python train.py --n_layer=12 --n_head=4 --norm="rmsnorm" --norm_eps=1e-05 --rope_base=10000.0 --qk_norm=false --attn_scale=0.125 --bias="none" --init="uniform" --init_std_up=0.0211 --optimizer="adamw" --beta2=0.95 --decay_shape="sqrt" --final_lr_fraction=0.0 --batch_tokens=[8192, 16384]
MLP neurons of a small language model. Each row is named by its layer, matrix (gate and up: input weights) and neuron, and shows model dimensions 0-127. Each number is 500 + 50 x the weight over its row's rms, rounded and kept within 0 to 999. Numbers have three digits each. A neuron's up and down rows have the sign that makes its largest values positive.
A block is one neuron, or neurons of one layer that tend to fire together. After each block is what it responds to, as a language model described it from the Wikipedia text at the highest values.

L5.gate64:357470602483507485485333535541524595566484486436491544486514483523555485519549499518479552481537474623572514524505475560519445580467531449562502459492447445462515463460489463530482551500422533570530497549552424482475490452504494546438491521533439416491498447500447513481455549508500556537523406496556460556425526467425495642557409457437641532489545493481447465567504502426542552469443
L5.up64:499416489517580496600522515454446499381526569486468519510470522424473435494523601463493464465483508521462559551550530505420440484470540533453479541556511511539519485470532493539533404504475452561496466488572398492631436416512396538559515499476480468570440467487561403475561502528545507572543488505493586404472476467502409514453505527513515446438602549534485586403444555570500466469412
L5.gate73:496451622603461554592419512550576464574490472517480559519415538401477414488495473444562446538461503536522528547519569473436519510446502456517598401554504489666478480453556512490469437545509521461540493448481476507530520495522427463500468481493514382537430511655460558435464485466485550582585544446480473439476518502519543497567547564439505565473509509434469479505481457519514553545456
L5.up73:491487537499489514562480496577431456546449534500443552522496516549463500578467435564585421530481503391573486528485547455577434513444527538517457576466520571488429376430589557456441551460470523506513498591443555381546444492535408527447419497463511520490549500581474419504457460569495529495415504406430458435458594470498408508536417475446452486492479490548485493502484492560531452561599
L5.gate195:470526480463490573541544482509550535518507404470354443487524549552507463498383443449521543460560451517528434505595519464481429512439525488437579505508410485387489492471419597494444529398597379576449505519460573559586532519526521510453560454546523439510467471599463497497463442551462460562480584493473599409535458529481501518585430535427552503489504564504484454465523528405524507482460
L5.up195:589471496525533442442560526531532533542499446492421470434524498544498494540447521505385470431546581474636402438623515449463516507473532503494487538501456466469485550389513531574418552536461570550496492528546443510486481532419531450477446404494574438544508473487505443566404428540491476514464490457423521471523547452530499498505478435527611535398462575576420539488431488362479583439455
L5.gate222:527518533584443485520499507554388484575548447526544450399425592480499443484480560458463500546512452510456492480556497551513429595423453533535550507502459506581567485427389495587467511450524481449450478529524480454552478494548535517546434442524473463524512463457505487537515558541568473524431450457460485569485523527440436536584491488453500558469414623462410466481544576456494538366485
L5.up222:484486541558530395528438511478452398453472534499476507534512464549523485572523526483456512497458497502489409378516562553401505509501492557531516400511495493514437448483548558449517505510519518426493519483428484479552588461555552536498460527547459501364447487482532473557581500504528522515548595506464533556447457496483385450433627579513526475578471534573505465457519429480507501510416
Responds to: Fires on the final token of a list item, heading or clause, mostly closing parentheses and periods before a line break, e.g. "(1st District)", "(CST)", "==History==".

L7.gate56:458369476443491515584425419493539518532437421569542549456487476512489591522540506475473468493564499506454424425580468470549407554470540437533528461464452504439444580524537558517445385525508485492477515492590466474468444551510492501460565424594469508468436458365531504438518543489522494570459441516512536550478546511442450409558506520481498466413564500419375504495453418482512516462518
L7.up56:555444510398451535478395457397453606464503496537469450429531447481463563540486511519530435580550441457418430473491617547536514512511601548469480435427500502454507509534536500473539545510567406496608557505515526493493529558436535489472551530546434521460486471389558470517533510415525548592483525516448479501511499562447480425492550505541480503413535427549537447539516515441616404479557
Responds to: Final digit of a short number followed by a space, mostly in table cells (e.g. | 4 |, 1|2 May) and before units or months; rarely "ur" after s.

L5.gate10:443551516588524527594474486526509609402496448521555477394589500568492476561461590548414494576564499463554481543551431473469505517505418476485446440458571496523547549555537535479469474537558462516537495470521479551467483424456510491511509475495480440634513405504549510529554488455596477537522467542598522499535433490501506514531548494518539521392467410479442482509429555485478470507506
L5.up10:633576507458519513508454486453391590479536431428453494470542518554416541476470531406495456541572502491419547489472431432482600500529506457445511556485413493431536530482657494474483501535465469551398537578519509472456536465498536486528546565575469465518554465453500407475556493520597485512504517536456620516582475524414556505511510526444454490499526499492518549481571581462574417492542
L5.gate201:578570541506492537527424449452479528544578462528590535440618532486446539476509479510566403446547547519468426432507458534541446482486472485593535502441481475506427511478571539524501435526636549490514460583485525484486563612464498536548472519528434574547476485402531493439512484467564497461571609532520572582467523488435456565580489501441465462439398499540463474539445622484533419504524
L5.up201:582532532533506430540427501454520497489417510555541544478500554507534397492533555491403478466435430431474495480577380445523437473520537454482530525463483530490424500501514590429424504592582571507559520493497421589501471521452533525492508524446452536532608411531584506491445486481578430491562387571498447535525477411449487476563439520481413512402517558528435505491462538525528470498351
L5.gate204:541409481596486486505513470381539511399466526610628456494532553548467422461524580524441551489592477485500512455512455468487477553531521506453495598462530547497550510460585572580462503448528425567480485485548490514463508429494533515557556439551512505495468477442458504428562463549591505498508508458454586533536525540459531580561495541490452468556489449497446502463434550574547451519490
L5.up204:508515559489549524496475347433516483543483536515565515429537528517421582546554571447520469359532457426505533465448509385547461476524560539451523513515516519518535451518464577506486471521444553483515483558426487418545520453481443507465484481463443498536417510503444506573465549631588530540436421449531540611492589472458496545522592462394452526452500536568529554428459560488543498423463
L5.gate214:424468514530481423552469455520486540556549388453494581487499448496415466481402500528505519529514483390469469483584629512610464476449570515518473451520395576528462469554487502505443464605523427484542465450545468497491474502484532523551470492509548439524481463492450535498586480443523527494472605444464571552508427524406440497560444627410550563433470462516529480511421606459493503476554
L5.up214:567429506496428526471469523546507407604487473547473561559482568504477457399484515526586446511525518439413461525553518514506476510459481464457459572512430498456497456451537515440423502478567399453585559592571519547579506400522528514515598478504514504514500461531546451493506507454469551531510503581522546399503531527442530445497434576498438535465531549573496519498504453488495543504564
Responds to: The last digit of a number right before a space, pipe or unit, mostly in stats tables, e.g. .545 |, 3 in, 9:45 PM.

L6.gate12:554533498572541479513459436436485553493489390567523509447564556537422574458519459498433498490612529530517450488460421465509524566551511536509592530542483437519457570542546510536524400482456558554428498457584500538449464475495483454521483526479493548525456408421605488483399576484543465528516489396522509541535493429485488538586575485562534568503503392513470423457471542500483525519619
L6.up12:468454505477581558460535488506535497546491461576477521556509486418470451571553406476477476488503481524438490487516480543469449501535510517430558492527417516487485662484601538489442466596540498481496503559413444560487442529613401479560459493417454533420594546472448480446582411500485386403489495585485526522446581501497454454481511399572420503571560509436539483541476434521529479429570
L6.gate28:506556494496534488581410493503581424508527526385504488428593528488452531451498517507493477507470471451436460483534420478566552634474541492530463565431472514541536557475476493551414549510522533452389502449470460473478566486601568495483565553485528408593556368498571431409527550463542408541454568457615517558555483474433563495599567481552495530517469521476443486516525520504519510579581
L6.up28:483497476460560491430437501462566525449511496538486418488506477441529580570506445500385437488405478521417419489418482545526476491495487536532471593498554499418470501509573510528473500608584553562487397431485522439486523472545491492557481514424513473553494419544510462505478364457567447469564509486548546412536507468409512432547582575585445491571549458491462527506499552500527540513514
L6.gate36:463489518461459582472506448447468413420487545530588510486503516550503526557549514524579480511447437541475506405477379507508470520513456484519487442450559498463532472485608502504546480450473520581534470367489537500483425493453419539586571515540549615490531458466538564428504508531474539518538536461533507426456498560462580537510616519525452476460377521525538579507553481465496443407478
L6.up36:432521517481535498478514481468565450535533421543572534488506474517540603536593476420552503510559535578547568558503420522536465446536546538457488493508452531518420565487562430454580423482513444502519469454506409393549564502571455514583480471509462488501462569491546461427611443484399465463486489536511470440579571469439562439480550445604531469609479590468510453437437496479532373506499
L6.gate37:605487492412474502527451446443489497513515480549555434470536473494424583493493567451516468569483539456479455485575424452549506489495445501465467540490536501485432518457533531434456523495446534529514515488601518511468536570423457651546524354502498526465489413382545552501614566494540520478514561523562422538528504551398495526636457539519401486440445467520491500493436539504543494536564
L6.up37:539512518380517559500465464445447605519639511543512516566530520469584505439449451438457450551568480514495394504417496537459471488473497502495524537536494436491456604520530545490459532471531558466527514534519512535437538514476419460458542541580449492456511473544582525554508461455466456511433485515494398522509481499386512588539544497507487460502524437507508487551554421444605524559566
L6.gate49:471475534513506461509444444553533543520484411423530445470558428500492468562561481556489506479501511505534485483483495399511491512465556451597623495437577462467451534511512437468504442607496514487515473495490405493504457495564443501522499481472473487506508401418500591561418520478550421543522444554440565466520573515487541604570443547465465428476470573441516519557541500406585562577520
L6.up49:531541458469556585457471591510545501489511400544525540457537577462638526589511551557527506519471472564476516482499486541522384459457455436490507501518568498496510539453534527509508499511542457486451567476561545500520518443508424582476482478541580555566566585507442463474464399512525505468509540514435471465380472472403454547544539488530506487517613506413529471407498480508478393505564
L6.gate119:467603438576489513484552445486570561468478430549571488370473534478428549493520543554458426469515493505563481514506470515523496567468449475522544513572550446563586470492492524695505504543492456524497436530585472615422524503531587468473509532437464622547513421468513550506482519495519432553476479461544524449471455460513526486525569539522452508467393534453509524450487593519466521604577
L6.up119:525504575523388518442414527550503631482547500513525533415510540483462541544461475480523485528591382570518632608508469495545484534471459419544486432512483495557618359504453470536464507469516524548540448517409577446481472463616522512541497499517465497540573467464483458539569567536557433520399436511497390513517433486442474523530513462555554494406530463506463465412524494466451555459479
L6.gate148:487485488458472553558502429386537539418503519534524471481496473585470509474503462525471583511559557574601519528472445537502576542501474361534536536458448545440517524456470514547496483512439527507481478530428493570404554458494456529442565438498513549541515495506527585511443467505447409449565510517579477475527595491360515547537624507454562458551498416488453529485374538479518478547510
L6.up148:518426553565498455466424424487515588474596530500510469475468563509527553561533460500487478535547452552486465509445568474554529552528494488592501461559514522428518551542430470497545465580569535487560483586436577523434499497550450420546541605490482555490481544472621541489524410445517432522550496510471455436542485501371560468498572564592500423525517465540477574541534498525519538502505
L6.gate209:552496412443483603499489501469548531460506512452517447471464505574542512520438466570564437525502519442430419479670424552540441448525494496566405552524428471432386423460548540532520444415485491585579485486463518479566546548492415576435480489571554525495431432590513551503470566491527526459512526520541528555439479585489554534522511458495457573426541463509536458465456464484476426432562
L6.up209:540476497390489511503436553461584579461552521496539447453472492482526394373555453538451432613551482526581531505514518490440465525531541528565484438504505643530494462485496448531463452507530526523444467525541500549481529590417461455506549489459441562525399514504535434506458456546453481607512550524535437607372458469500518505438492489582542478526472505573491509539412475515489489483320
L6.gate217:506544511466438375560424430509525572514424467426508481473456498542419442490553411504489530493434625539484466511492468545420534590488511502485583475418380503490450515541548507505480466529599592492500510456622430531519570575534555474509464502502601550396471478434564461504539557463443560439490484621503551479586493464481575508536452522452415415510400508505520496435601478427483526572482
L6.up217:561452397485494469485576559462515506443515448531529567508456502476445555394491571525549523528405442559414486423524492491560506531470449511567590510431553444575485441525521475541495491554494443463537512579529534488508443530604595477467395518422468437553458456588492471479510452553528593442478454471560580583484499571459510458513541491458482581509518592579535545454465533487467498479414
L6.gate218:466483490408504494546446488443477494509476479494551391474452401435484471480561456482513566544478541525437446444536468532497527534457521537533473515405341437500395618482600516513434396558423533603515486504510432477464505493443486534472493471549585574481458456487544487415416504523452505500478463512507573596491417501345567479548490506428556539477414496465453449491463528586538531546521
L6.up218:554510510474550484481489420421447462423516484538488438472531504529571602489477486447547560429486531433394523447531538468528545492611548471476454464477519404521428563571541436476540495486401459513529554565479511464524463506455484473554448575412469518574508493501595555434506531507518621476491622549452507538525451529481573479448420473515568518477528433569475547479576521635516477552513
L6.gate255:461472542454560539554453445395488596480561517525446531529564478492523508421549461594467481417571524553518507484597483567542515470491484472502480465506486449466360518458507613551516470524462446409437596557470451586462597536527539467502492576514364519473517491527479451527471449540541477514456488529525487532491497478377538536485459492541457492501451455559492511643446499490608459546549
L6.up255:548508517393583452507486449517415547444514495531519488457525492526435546506510543522434510530477486528546561451495542517518528538465560491504570419441476505414435530514575564535502440560533462507430455564469444542517587528501508537560552483479472552439442479454505580532479496464637467493476510568475455541474418469403494611536540504507450532509445444497586527514507505456497471573496
L6.gate286:462534530523439502533511444418498560399453524406539531499572559474451497477483533464550498489500610470576440503501464486465548449464368486491550451402444599479504458521608484549591502480472569507593467487556438420477626478495501517503411488519556475539466528451513536489604489519532492445525517430531512506581511397458512541615543541440475483500417493471502511465451572578489428526598
L6.up286:514487513560545397464620428485587543420524522499521539541524455515456496454543477440471502478581468450508544480439608423469476537481436480422473535440581541524516542600482501461407465569487461435536487556475494533432522554566591473473422508490494402514551418536587523517483429477470454476476488550514488469437379475546518491467568491490534515360462427560567526497472527477520519479562
L6.gate296:575444523554427546564546471461535492497486468522473387409517538474445495448458515554544607452519529491461525585453534523431454582462566449521539494538506466538411449539538537486499483548458465537483526517447509552476579529576521617505522468572512567533566482428501458492537410431577539525515508506375524440410529510514654466529576483542496470517479410485514537532508447467480477447470
L6.up296:519429561463540534577498532445531450563473552546539477538445586476544465527470508526401510421432418488509506361494451504499474538488531386499574631535566487438448465478583509509567496516457506422479474520482456415500521566518415459453549500553401521465462390494481540495439432483540487547557477425523491512473455497458530458484512546509434413497526505516576456485470500463507501441551
L6.gate318:470483487392561488544488502573580568519428535478527428438535450416553540439517482487497500547422528455492549500538433542528602469471538508513552434458483413505530572465537626486467518575573489499457462573571442486594523482527483522438528465487527464387463513514464467453534402505484507645565489445568509619549411538487505427500514555497542508465430496461480482505496474486537424499488
L6.up318:503463439400414471476510555456493485476564550511619574533481410537475595467500426564473447509487519474513506499463494503438529454496452419479520491409500506402487408453459533544568538444408466471508549581536534507605463491483500470471544499419458540384460531435463607535519481404567497493553551467437461528596478560461451518502545535525413485512438444483569437500516527521559405525476
L6.gate329:519433434465477398484494488553549481580550529468553556479524567478473527498464436546510461507438460557509488447497512461579473475531528439469451446451487557494558487479467513549494497483512390560502487556548514473561517553436413430445518571501512486594510400451632508421534473399485484530567483488578482535549446544447526523501436486535539556474490479478433559424550541440469449537447
L6.up329:451548422454571504508576507494535502619571539520544508477509459549506571480477456490541566547537544413507503499513476467479542506525479529537433466559531480399486460484375534368555505514582516445474451493520439422550555486489541499493513500559449454478514446462593472441485525534458505532499425576503599537555531385487495360535395470553567412493482521543505489496477426513550519452459
L6.gate362:533571544529430545585465545411493539439453521528473465539540527486463477497560481483484515493416512473485490484503510517516540629417488494511526471498522540471468497515534570520523542566551512516578444543443492485534485492469543469480496443549474576490405414378490553490537424446565466520494548504541522557465540511501466558552561562560384481408441536566412482506490547417426509586471
L6.up362:567497474585416493456444529527502511528534554427461582433480324495506505500538407448543542448546543488505531469592420518521448516485536427564541489439405546491505507439520512594539460536468463371411534433453630447507510495514478512503613442509519578529507515376447523508509525533475480455565558414467465497566535519433522483558541557541470389514476542526438501457556458463540497518442
Responds to: The last digit of a number filling a Wikipedia table cell, just before the closing pipe, as in "| 1 |", "17.4 |", "2:39 |".

L6.gate24:478524475510521596465500517538549499574532413448530554408596451448500491499523551534475585544500476517501568472523562464516495507453615498431515516532464454553535539572494513507539494467507411480469490517536462477551547500538436560483569515495499599521392483473439406401526436480521506635535540489567551558453583445511519516553607532447621484508573480491471479444456477607487440495545
L6.up24:458507560484383527444599548608609426431498493602524452397463465491425519488507518502516491527477531395498432543586498436470528530446578466483479599501506456556505534544546499483518523485560530517532413442467451465530465457511515522515527476426613487509457561410403452457505528433491570469422558479509507441474492544533512520491483577403521470477471510484516484445510548485504505604504
L6.gate38:503509449592495521529506592487528537530468534416499449495493552530447531462569517418487580542491523535502541511565491534484490488485544514541525447522449591543401416431478448484463494453413479460521525554574411452472591479478522557471477469530454484503476475599472532563540523423500461540482557476555516603418561398512467532540464488497553541390592457561494506477524440481447581487444
L6.up38:499490520505453441536430539496541600488520481448532521440445537528355397544467459572387510484575497495493445472483525539423468532466498502430518515507450538498478449459571496587559474440565531464526458512399524441477433481557573519418475481590466546489521508525450483519542613464545472530482483564506520513526463423537480470522612473453401437492579533491468507567557553465520516529522
L6.gate82:453521495552435520495408525492595573520585470424512485519439581500526546512474496462438469476419480470547507466451395446472566620467493560514477598434543532567544481430531586511549406516529537590490478495562469470429583490510544568396465546425404524565485504497445456592546574500485498465522501566505517468443510544534444631518487472558527554475511512452499472479476455499480509539488
L6.up82:509500528455566561515472522455549493563532508458529424567475535457537404578507467499501514481496575559538530525477505393528476512438533488556565518501489452572552440553515519453500486509557480509517457423441454431498500513570484533526505523561507492510455532569428453474431485449405503492595466582424450458488458484506391550513506504429519406509475506473507496483536359515484430448421
L6.gate94:409410505561487431547474512599527509476427490463449485441495506501568440496504435538423512517551481534590569566579526491445471558474524460517484529577466538421525438396553538533465513490437579520504570485448442381468536398586492512436485417600573489402545488524438488500530597470500355509401533409478529502465425554485475502527462522401522518450420491456471414452559566499503489470453
L6.up94:460466519462419447542454519520508482479487411498463542484538539537499492504572575570464596498493519452559532477536565435538504503415518483481432464435399506485499504515494483572474531359438421548482548476551469516548585462436538523499535482560485438529435515450553632654548515490524563524568433527514497504407515496521551572578435431535497481448485498584553570526512458501425544534496
L6.gate98:488550479426502505546435556512511476550521455498556431404551496569571461499430493494514494554465528470562489493437494601534588491431518490510404472554488542365465510459428546443523570401554465576511444489539482378512544501513479506419482482457571467517509488482455520559499516598547559553586476480527456516408516523442451453520413617431501569474440520445556527504539590523538526553500
L6.up98:508388495572491451551479471650572544418500433553489547468491506473422582499513378521572454490450525539555440486489471506549522489543568460494402430510459499476546525466503461466570509450549500521550449548545493484488438489469411470465478546474443467449481432401568466582489497564399491475509411439555514445479566573465607478524511468497463501507548561458543542432585480544525527506481
L6.gate99:499476448535464456522470454556456567470460454510519446488462615511425531459502422517450506413495560532474467510461424443442543533523556468455534545460484521510486417484466598554494532561564552566515502575553387473552530464425502551422552525466467522512466379503547379484491515419576516466549400422461562615501440551479415460553463500462446537500506543586429556481466507507457561439518
L6.up99:437482487465524476504409486562496534491557522471416629555441468554539505587538493605530492493378609494529457547469534535546483410544511510511492485470333522493481490429519568555513485454493543450545537527556453464544531530521469554462531533496493526485484592510492449464502497538449470379580455502526506539520454470415481354499529473414480574504512428520558488558515511554478494470508
L6.gate198:522588442440474556544514530532573444435457478486595479378539549560479566519508534524430501453522623371556508485505504466527558539417588468447513528485482536602560543348527475545503525436541491564535502482523472499490494482454435514548455457511504532603474491386514538397472526543505409476407473489557473427519507480478490521526424575510468597532501487540433471506483551505481381524561
L6.up198:420440410517504540549548517453500536468525545546592437528436615570497553522559440505448415528599484468486479401619460478575466505452475488528476560438491456481514517520522475496540516446512611540529566488485537513501497488480532521464512505424478475627414528563542454493435513437584576385501528473529455465484559465545509512490493542395559562472484437497514596437484554477433529463506
L6.gate201:505523540545440543550515442507443448515476496497505401363491477421512511507418576483479575538488431443463491466458510597435526503496529584554480484536415506396445511520465496541497538448547457510480557520525404579525442595588423519461499429474513482395445470511596497543534515513548394454452477519552462536493527508417463464558482543511467473595454624485525534513481480483532441464489
L6.up201:591442562542484543538483558472450453482514431529512496426496488460454418497512399503396405471569526536548455576530475584512448552497469427476522418470485487421546545557508473469394538581539461549459549478484501518511542520528452541499521503459387496452484431530568518532509512521495428493499527456488458586607578490619483545537470488568504431493458527444547572449534511453504435561555
L6.gate210:479487434553472566482502438567405433562523392463462451471487556511480450478513457454458599548592492476523494522563448499513559557509530582423541471466502481517433588521610525516592540620513461522521455531471522455433480527556444497457550532507463458496522467476511589487435594533481496433403491437465405591467565542453472475528464485518551479420440506478510480479515437486385483490511
L6.up210:544590469500582432506563490600465506573519433439464426489444501520510487493447523547453566385412486461593500513476510493518614502518511523459538457410462446496364483557483425424503598551515518517551473526476367454556534540506459428580464476456513471556457515519503491542446526494483485517554458543561482521458456413466553537452517493397427534467540558559544583429577465430479483505460
L6.gate241:523529521501482440490486481551474515533497413473410381459430442526503489536582515467445507468493484433472505406444435447521623535565567505540494489438479548458450533527511504523506432546586483566551417498547561517421487551585484485464554476542614552506402503484561484563475578546486448377508480544581527466585538468575443491573440540412508573454463556423487424524406564521519493476540
L6.up241:435518511422667476491568483520527542508469460430447490443377637515508523408620543470527401533588528477506512474559525509463593465489533497554483488492423572503511528516525485458503433535445536473571433454412552448485538515608406477496543552497517466455433477578552523534346512562504515483529501509443480492464477484484428412489478442435457441557523525471557487499516485461455480549457
L6.gate267:491489485536517529550587493461509492506536534528551511521416532572520481572472447456555590469505523555555541493489459569566534462499551449518490509565508432498458493485436447573528574386460407528485503458464587383374512504513376555489523453565469545542442522495505434466370591586480456549470552526488527517517500578581530514525493477472469525490542513527488380512469481492584536483507
L6.up267:602546428480571555484522574511536537502549483568574402475505444465526472575508540494543414553557480547461492619440557512543510500460523532455492493508503513455478495450465535462491512424450559499539520517498516525546500463538532524420394471432504562474361528472466478482454426517528466462517516521478420568406578461495419534517611500457474510569509473493524532499525414399528559526490
L6.gate274:456488592440456543560527403430518528437565389492581431452482462501514506511478441434431493528473516519565440509642458488474489507496507371533433450520495435406483552496450482537573382422484542514539442442455473521473554613598578568435598464525471572528426480512484451503506460482394503521555474513465444582474471512473518495510487519425580507479467537484525490440478473497476554467369
L6.up274:500534573493538562551561511521489533536515447565465414555484519462534431544675589534471463484536480415543562468533499495507465504560591458488457505429497474483406502463575493460490444430411533515464531503515483489509531442549512510458509541506493444524557521468506561512469526574496499573577505583571541416477442421467488493498530547573559608448559396520480534568506445611594574491524
L6.gate279:491516433446475530492448535499514526508464496522574507474471578502481516434506490395540501587592568407505533453584393462514497480419544561443455401590492533534543467464598443523563510516456451560492485390561504470548625530517416529522510429513554466491421550431453538391510422521536568483584595541486574502574487564470586453511492473526477504501471554549490579479471476480530528571508
L6.up279:408581488443484417442529536500611461411508532516540518447504544663510550503545455529475465497549499489604546457477493533454599449500433444473519418463504552523544411480484543530486450456587469486521427586465456499510507554498485427573577548551513450509626433465525527527502566469514476471440557440525484522474454510490511531528461504519523447434468573606503519546521579572472412531382
L6.gate328:540572445528513392573499438501470489487509490476510443484474536526533553492597540488545519512556482511553458438475481471449485497394505422510426494466487538423509463460515585524535496474452468571520461503394489427496550525419462544573438464502478525524429436541626549472508556543592455589593436509478471493448509411480521478571529556491512534440526512531517551407489489464484495481463
L6.up328:456475559483437502457495544496506468498484425494532550447480530444496500475579527489547486589380492476519567538547524449479518537353543463460422446523520482510525597514548547460512594476543530662516610479557495447530585530488483602528510449427513536459512501533496461452478424555434488523510499475510464453555515480415558404524504485398465473479452427545561593489503556448479467425445
L6.gate347:363529546492416510542467532503515520522530485497482444451518645589538518450493481448414542518504584456492496519516448500572472573411470423454533521573469516543560521420478548555483527548507458582516506451430515510443617525561544531453498483461447464534501482474463499526614495542484567551515503480551540523546591555480522481568553540478521502505494585510423438458474497574458477482538
L6.up347:461447453433461464525467495471512459441440516449477410494464504468487547526526422553536458484531538467544534531573484517548489529482467498419532526529535584490468447506454434526521522485594516496533460566520550431496452498378579408440437551535477458465504415479424451515501470465477499532492458535565561429490525434557545477454379460477548481433576473633450502497507561412502555440416
L6.gate383:599549514512574424477427467463525584489516467569525496496618513576513544548448435548440456377448495468489534519460537539537579612516449511489562349501441520439570422540529504520636525494500506550555516453462527449562471498553544524513508535571469467470537460473454485504515512489559450545458429558511490456472460538496435491577554606500466496523498464487489519534460595460416469561593
L6.up383:504494483580499495494478453575489480479403477497495542443566490375469424590549541569491459554496486490476483486536486501540488542444431376475471474436492551485509497486563477495477506472539603538520493512450471516471530534525499469579511515599558491471523542410411457417469566503473570529554450488579465519555499584544470454488493580489413451452515479438604488446557467508557489418426
Responds to: Closing parentheses after short codes in semicolon-separated lists, such as (PN), (C&O), (BL), and lone mid-word pieces like e in P-e-el, J-e-annine, Le in Left.